config.toml
rope_base = 10000.0
attn_scale = 0.125
optimizer = "adamw"
beta1 = 0.9
seq_len = 512
steps = 3871
MLP neurons of a small language model. Each row is named by its layer, matrix (up: input weights) and neuron, and shows model dimensions 80-143. Each number is 128 + 32 x the weight over its row's rms, rounded and kept within 0 to 255.
After each neuron's rows, "fires on" lists the tokens most often at its 100 highest values on Wikipedia text that the model never trained on. A number after a token or word is its count.

L4.up738 [ 96 108 120 214 136 143 152 165 136 139 146 143 122 168 131 145 156  81 134  86 128 109 144 191  82 108 161 114  90 132 132  96 134 149 134 125 142 124 133 173 113 147  89 130 125 163  98 108 107  66 133 180 148  93 101 113  61 140 141 151 131  85 177 147]
fires on: "W" 51, "-" 24, "=" 9, " Q" 4

L4.up201 [132 142 125 137 163 210 101 159 114 153 151 134 132 170  94 170 138 126 120 179 116 138  98 190 130 164 155  79 148 120  63  75 180 109 113 129 144 136 182 151  84 126 135  83 141 109 137 120 118 124 104 167 149  92 152 156  80 135 119 165 122 156 173 167]
fires on: " under" 23, "." 15, "-" 11, "ut" 6

L7.up555 [146 125  90 116 113 159 110 134 138  98 189 139 116 178 140  59 154 154 165 162 167 129 106 135 130 119 136 135 120 110 172  66 148 163 116 108 128 128 146 121 115 128 131 159  88 167  87  89 139  79 150 145  78  66 105 144  66 150 135 187 162 133 124 119]
fires on: "\n" 90, "=" 8

L11.up87 [118 142 110  91 162 177 156 197 118 171 124 129 126 163 135 108 147 167 113 181 150 155  99 102  98  83 137 119 180 104 111  87 145 177 149 106 122 162 157 184  74 131 141 117 106 143 115 150 110 144 125 112 102 103  98 135 145 160 159 125 145  77  96 122]
fires on: " of" 32, " from" 20, " |" 8, "," 6

L2.up692 [119 104  92 127 182 126  72 144 189 152 111 149  82 112 131  86 142 202 152 155 180 169 106 103  69  41 126 110 196  84  95 106 127 106 150 149  85 180  58 150 117 128 143 111  89 172 176 131 114 112 130 104 141  99  85 160 128 135 116 122  82 132 103 191]
fires on: " back" 17, "d" 13, "ame" 11, "ed" 7, " border" 4

L9.up472 [164 117 120 195 173 170 122 111 136 118 153 156 140 127 182 139 181 105 171 111 210 149 122 164 128  99 137  96 106  91 129 103 137 121  64 134 116 125 116 167 174 157 134 147 131 142 112 102 126 130 125 184 105 111 112 184  94 176 213 172 138 107  94 158]
fires on: "," 70, " also" 5, " who" 4

L2.up211 [171 190 151 102 146 133 142 180  84 142 117 133  97 166 144 150  95 157 110 155  81 201 155 143  93  86 145 122 130 145  21 133 142 134 133  91 146 181  85 118  95 117 103 144 124 167  94 141  93  71  98 143  95 108 166 143 102  80 151 161  81 131 102 121]
fires on: "In" 19, "d" 11, "ed" 9, " described" 8, " opposed" 6

L7.up199 [ 99 117 124 169 144 183  91 164 110 115 137 135  96 108 123 121 100 123 121 119 187 176 121 122  81 163 126 103 144 141 134  94 163  62 199  81 143 103 109 169 128 123  79 137 132 133 114  69 173 145 122 172  69 155 146  85 108  85 100 165 150 136 102 151]
fires on: "s" 38, "es" 16, "\n" 11, "y" 6

L3.up618 [121  61 110 138 127 147 128 154 142 103 135  93 109 114 169 133 132 159  94 127 163 144 150 181 109 145 165  96 150  78 135 107  85  70  70 106 142 131 153 181  43 137  64 158 164 140 160 105 132 144  89 157  95 110 141 111 100 127 185  96 180  52 165 155]
fires on: "-" 29, "18" 9, " and" 7, " Z" 6, " 18" 6, " 184" 5

L12.up583 [189 101 121 141 143 103 136 177 153 142 119 129 142 203 110  99 137  80 165 131 203 166  79 128  95 155  87 119 181  77  90  88 123  91  96  68 116 174 164 144 128 134 108  95  94  99 131 127 121 118 110 125 138  96 105 131 143 134 125 117 171 149 122 150]
fires on: "," 31, "|" 29, " from" 9, " |" 9, " off" 5, " of" 4

L9.up188 [112  99 107 196 119 116 139 177 167  95 155  82 153 186 166 114  96 150 170 159  86  84 113 135  88  70 101  90 147 144 127  95 134 140 128 124 132 140 125 170 162 129  87 124 129 121 143  84 119  95  92 162 164 147 130 141  93  97 103 123 132 132 141 139]
fires on: "-" 28, " E" 9, " M" 9, " e" 9, " al" 7, " N" 7

L11.up550 [131 154 127 115 106 198 120 121  62 167 101 106  98 176 134  89 110 186  83 140 130 142 206 138 119 168 141 131 129 141  62 109 168 107 139 106 178 128 156 149  98 117 162 163 103 188 119 119 157 128 138 182 122  70 137 171 164 118 112 120  91 149 151 141]
fires on: "-" 65, "ad" 7

L9.up361 [221  85 131 103 124 170 107 148  78  77 151 146 114 126 148 109 127 170  77 114 113 134 131 154 152 119 187 111 178 105  73 134 145 102 134 108 128 135 131 116 123 108 132 199 114 102 170 148 123  47 114 155 148 169 146 188 151 119 120 150  56 102 154 200]
fires on: "-" 54, "co" 9, "19" 4

L11.up433 [121  57 127 149 129 109 128 128 167 105  96 154 105 111 123 139 178 193 122 119 164 199 101 129 103  51 132 101 181 153  76 101 130 111 121 127 112 148 164 163  94  90 175  91  98 100  87 118 144 118 138 129 142 142 109  99 187 131  75 198 115 171 160 154]
fires on: " |" 20, " /" 15, " 0" 7, "ed" 5, "d" 4, " Press" 4

L11.up486 [145 128 110 117 123 163 102 163 130 120 122 140 128 155 161 117 188 135  99 140 184 145 171 183 133 102  95 141  83 104 112  88 198 166 120 120 142 147  89 146 143  94  80 107 108 103  97 164 155  96 119 147 124 101 147 146 179 120 141  98 121  65 138 131]
fires on: "." 14, " of" 12, " with" 10, "ab" 8, " at" 7, " clear" 4

L12.up598 [163 126 145 104 148 143 159 118 108  98 137 115  79 106  92  95 119 109 100 127 133 137 139 175 139  94  62  82  72 203 114  87 126 152 147  87 154 215 159 115  81  86 153 134 134 163  57 101 124 148 146 209  99  69  93 141 103 164 141 128  92  84 110 157]
fires on: "s" 41, "'" 14, ":" 9, " his" 8, " while" 6, "=" 5

L11.up342 [120  89 120 122  94 141 123 106 161  96  99 149 105 176 117 118  91 123 127 122 172 156  80 138 156 165 133 122 154  94 157 121 157 147  87  58 134 147  96 125 102 100 125 101  95 128 152 106 121  72  92 120 137 118  80 138 177 210 129 118 124  98 123 125]
fires on: "  " 31, "." 15, " |" 10, " ill" 5, " of" 5

L12.up136 [130  64 124  94 167 181 168 126 102 117 179 158 179 123 171 108 106 172 129 143 109 104 186 181  95 137 119 148 141 145  70  58  89 143 106 130 138 213 143 134  83  63  88 102  91 163 120 107 137 138 145 196  94 124  83 124 158 151 167 157 177 111 125 127]
fires on: "s" 49, "'" 39, " Japanese" 6

L3.up190 [140  86 110 134 126 180 122 169 123 148 108 140 138 249 147 125 116 140 134 118 197 147 129 122 145 102 142 148 176  90  77  69 155 101 129 133 128 194 131 154 127 133 115 126  79 101 141 125  97 120 116 162 128 105 142 142 186 104 112 136 142 106 131 168]
fires on: " years" 15, " days" 10, " over" 9, " inter" 9, "ad" 8, " att" 6

L10.up162 [ 97 114  87 100 158 175 168 146 103 158 183 133  75  87 148  89 134 130  69 106 166 165 127 161 113  77 101  98 168 106 108 148 145  76 132  77  89 146 147 214 118 131 167 121 117 168  73  87  79 128 116 111 137 114 109 163 124 128 103 171 135 154 147 110]
fires on: "°" 14, " km" 10, " mi" 9, "2" 9, " town" 6, " m" 6

L10.up681 [ 90  99 115 136 146 132  92 187 128 130 161  52 138 130 141 138 141 106 136 128 187 166 184 168 128 126 120  96  80  44 147  62 194 104 161  90 156 178 137 133 100 111  58 127 146 142 168 131  93  67 167 115 104  90  38  88 110  75 185 126 164 112 201 112]
fires on: "s" 59, "ds" 7, "-" 4

L5.up422 [129 103 136 155 110  78 149 145  71  92 126 106 132 135 181 139 106 105 188  97 121 157 100 196 154 186 128 163 126 154 140 133 122 150 189  53 139 150  80 104 136 132  93 148 103 143 129 139 113 171  95 186  68 115  96 107 153 109 127 154  76 109 150 147]
fires on: " G" 22, "sten" 14, "." 11, "h" 7, " [" 7, "l" 5

L7.up441 [162 160 123 107 140 137 164 157 119 100 114 152  89 187 124 143 167 175 113 162 160 104 152 134 106 131  90  93 141 110 148 149 183 191 124 139 123 152 102 144 127 137  97 117 147 139 137 182 109 165 143 116 104  62 184 142 148 181 177 132 106  95 158 129]
fires on: " |" 52, "." 8, " of" 6, " company" 5, "-" 5

L3.up147 [ 81  73 130 208 149 131 117 156 139 127 200 161 166 179 120 172  54 126 163 142 157  85 146 169 116  97  79 166 164 106 111  95 124 114 106 128 142 111 109 103 143 118 123  79 139 139 149 104 110 150  70 159 100 104 121 120 170 118 158 126 164 132 161 189]
fires on: " al" 37, "  " 33, " Nar" 9, "Ar" 5, "-" 4, " at" 4

L2.up298 [124  82  98 149 142 110 183 161 138 109  99 140 142 112 109  90  75 144 120 137 176 164 104 199 100  60 150  74 162  70 134 116 143 114 130  80 123  73 151 139  95  59 132 142 175 170 113  93  56 157 129 186 152 128 142 118  93 139  97 123 169 110 235 183]
fires on: " of" 37, "-" 15, " United" 14, " =" 10, " Summer" 9, "ern" 5

L7.up721 [153  75 106 142 110 127  68 144 136 171 118 111  82 139 146 142 109 142  75 155 132 137 140  99 104  48  89  97 127   7 174  64 122 161  96 136  84 172  71 152 103 172 131  99 181  96 153 111 105 113 141  88  92 123  54 129  98 123 174 148 142  99 161 163]
fires on: "ist" 14, " southern" 11, "-" 11, " northern" 9, "," 7, "ish" 5

L11.up752 [118 129  40 125 181 133  98 155 161 135  88  99 106 134 159 148 121 104 135  88 161 110 125 145 133 136 101 160 116 141 152 107 119 106  87 150 114 135 149 145 159 130 135 157  96 143 104 199 107 120  87 110  94 117  84 100 147 124 189 146 132  94 131 116]
fires on: " \"" 27, "'" 11, " Ku" 10, " Ke" 5, " Wat" 4, "°" 4

L2.up406 [143 122 145 122 192 144 142 176 118 127 104 146 104 105 133 113 102 155 176 169 133 175 128 165 100 128  93 126 152  56 103  87 110 115 169  63 114 220 119 143  80 129  90 140  49 172 114 117 112 136 171 120  85 141 103 112 167 113 116 139 101  99 144 184]
fires on: "ed" 13, "g" 10, "ted" 9, "d" 7, "ty" 7, "ort" 6

L2.up430 [149 115 130 119 164 129 158 154 120  51 146 176 116 116 111 172 144 109  86 131 101 188 114 145  76 100 106 128 178  67 159 146 134 124 136 106 139  98  79  85 121  87 128 146 161  95  77  95  95 163  67 168 159 193 121 106  91 163 118 131 177 174 222 177]
fires on: " =" 66, "ern" 10, ":" 7, " |" 5

L10.up56 [140 128 156 181 141 131 128 124 102  75 133 162 158 124 170 177 182 111 114 132 155 138 159 181 123 101 188 102 134 116 128 115 109 192  92 104 142 175 100 103 136 118 102 110 158 116  53 104 134 105  99 183 164 118 157 136 130 151 161 152 106  91 168 124]
fires on: " such" 20, " also" 11, " other" 9, ")" 6, "s" 5, " known" 5

L9.up438 [136 110  97 141 123 131 113 145 144 118  92 132 143 230 120 121 161 192  91 105 156 150 145 163 130  92 118  89 101 116 141 107 120 139 136 114 109 134 104 171 102 120 141  76 196 130 120 120 117 130 159  73 149 121 161 105 159 145 170 161 140 131 155 150]
fires on: " of" 22, "-" 21, "St" 12, " Team" 6, "st" 5

L11.up347 [106 127 164 135 136 166 131 154 156 152 110 132  89  79 157 107 158 181  66 119 111 138 120 179  92 107 136  72 103 120 113 158 138  81  95 147 144  98 160 140  68 117 131 130  72 193 129 109 102 143 153 137 165 104 136 156  97 145 149 150 110 117 131 101]
fires on: "°" 30, "si" 14, " mi" 11, " also" 7, " km" 4

L5.up658 [135 121 151 134 173 169 149 177  96  94 122 146  53 139 117 128 106 101 103 148 135 204 130 136 170  85 137 138 111  65 101 135 134 112  87  70 108 150 138 129 153 147  58 106 138 193  90 139 128  79 105 142 109 127 120 182  43 132 159 169 108 143 145 149]
fires on: "ed" 49, "d" 24, "ated" 10

L10.up521 [ 71 128 129 115 154 149 116 109 114 118 103 146 108 177 125  78 134  96 147  85 205 135  99 166 107  74 140 151 191  99 209 109 196 168 125 123 135  89 135 114  95 102 106 181 107 151 126 136 159  92  89 147 145 115  73 114  73 142 150 171 162 125 116 125]
fires on: "=" 42, " before" 15, " |" 9, " being" 7, "." 7, " when" 4

L5.up176 [127  90  90 160 137 108 111 115 156  97 171 184 102 166 130  76 121 140 136 171 136 151  84 167  84 145 141 130 151 107 148 105 136 104 142  81 134 115  89 109  52 147  88 151  40 148  93 130 139 124 175 135  99 115 141 150  98 112  91 141 195 139 150 151]
fires on: "\n" 33, " of" 15, "r" 14, "eri" 10, "er" 6

L10.up163 [127 142 124  73 150 139 129 170 166 100 127 101 122 130 165 155 138  88 171 181 158  71  64 216 150 163 147 167 131 128 134 151  90 166 148 129 143  80 127 146  99 136  87 115  80 120 117 201  63 106  83 114  55 103 105 139 151 126 138 183 168  34 124 118]
fires on: "'" 58, "’" 22

L12.up84 [163 136  95 178 126 163 123 152 136 167 168 103 137 141 143 118 118 146 134 149 157  99 106 203 144 163 153  93  87  80 157  96 108 153 128  70  65 168 147  97  62 138  62 128 100 129 185 160 107 168  98  96  78  86 152 160 125 111 153 173 117  86 145 171]
fires on: " a" 29, "." 16, " an" 8, "’" 6, "'" 5

L10.up712 [157  85 133 255 151 117 126 120 125 118 165 118 136 102 119 140 171 141 132 115 167  99 124 195 126  81 143 138 168  92  51 110  76 121  38 103  96 149 111 158 158 142 146 116 129 127  61  91 123  94 162 133 118 144 126 137 100 194 166 147 169 125 135  99]
fires on: " also" 22, " who" 12, " and" 11, " community" 7, "-" 6, ")" 6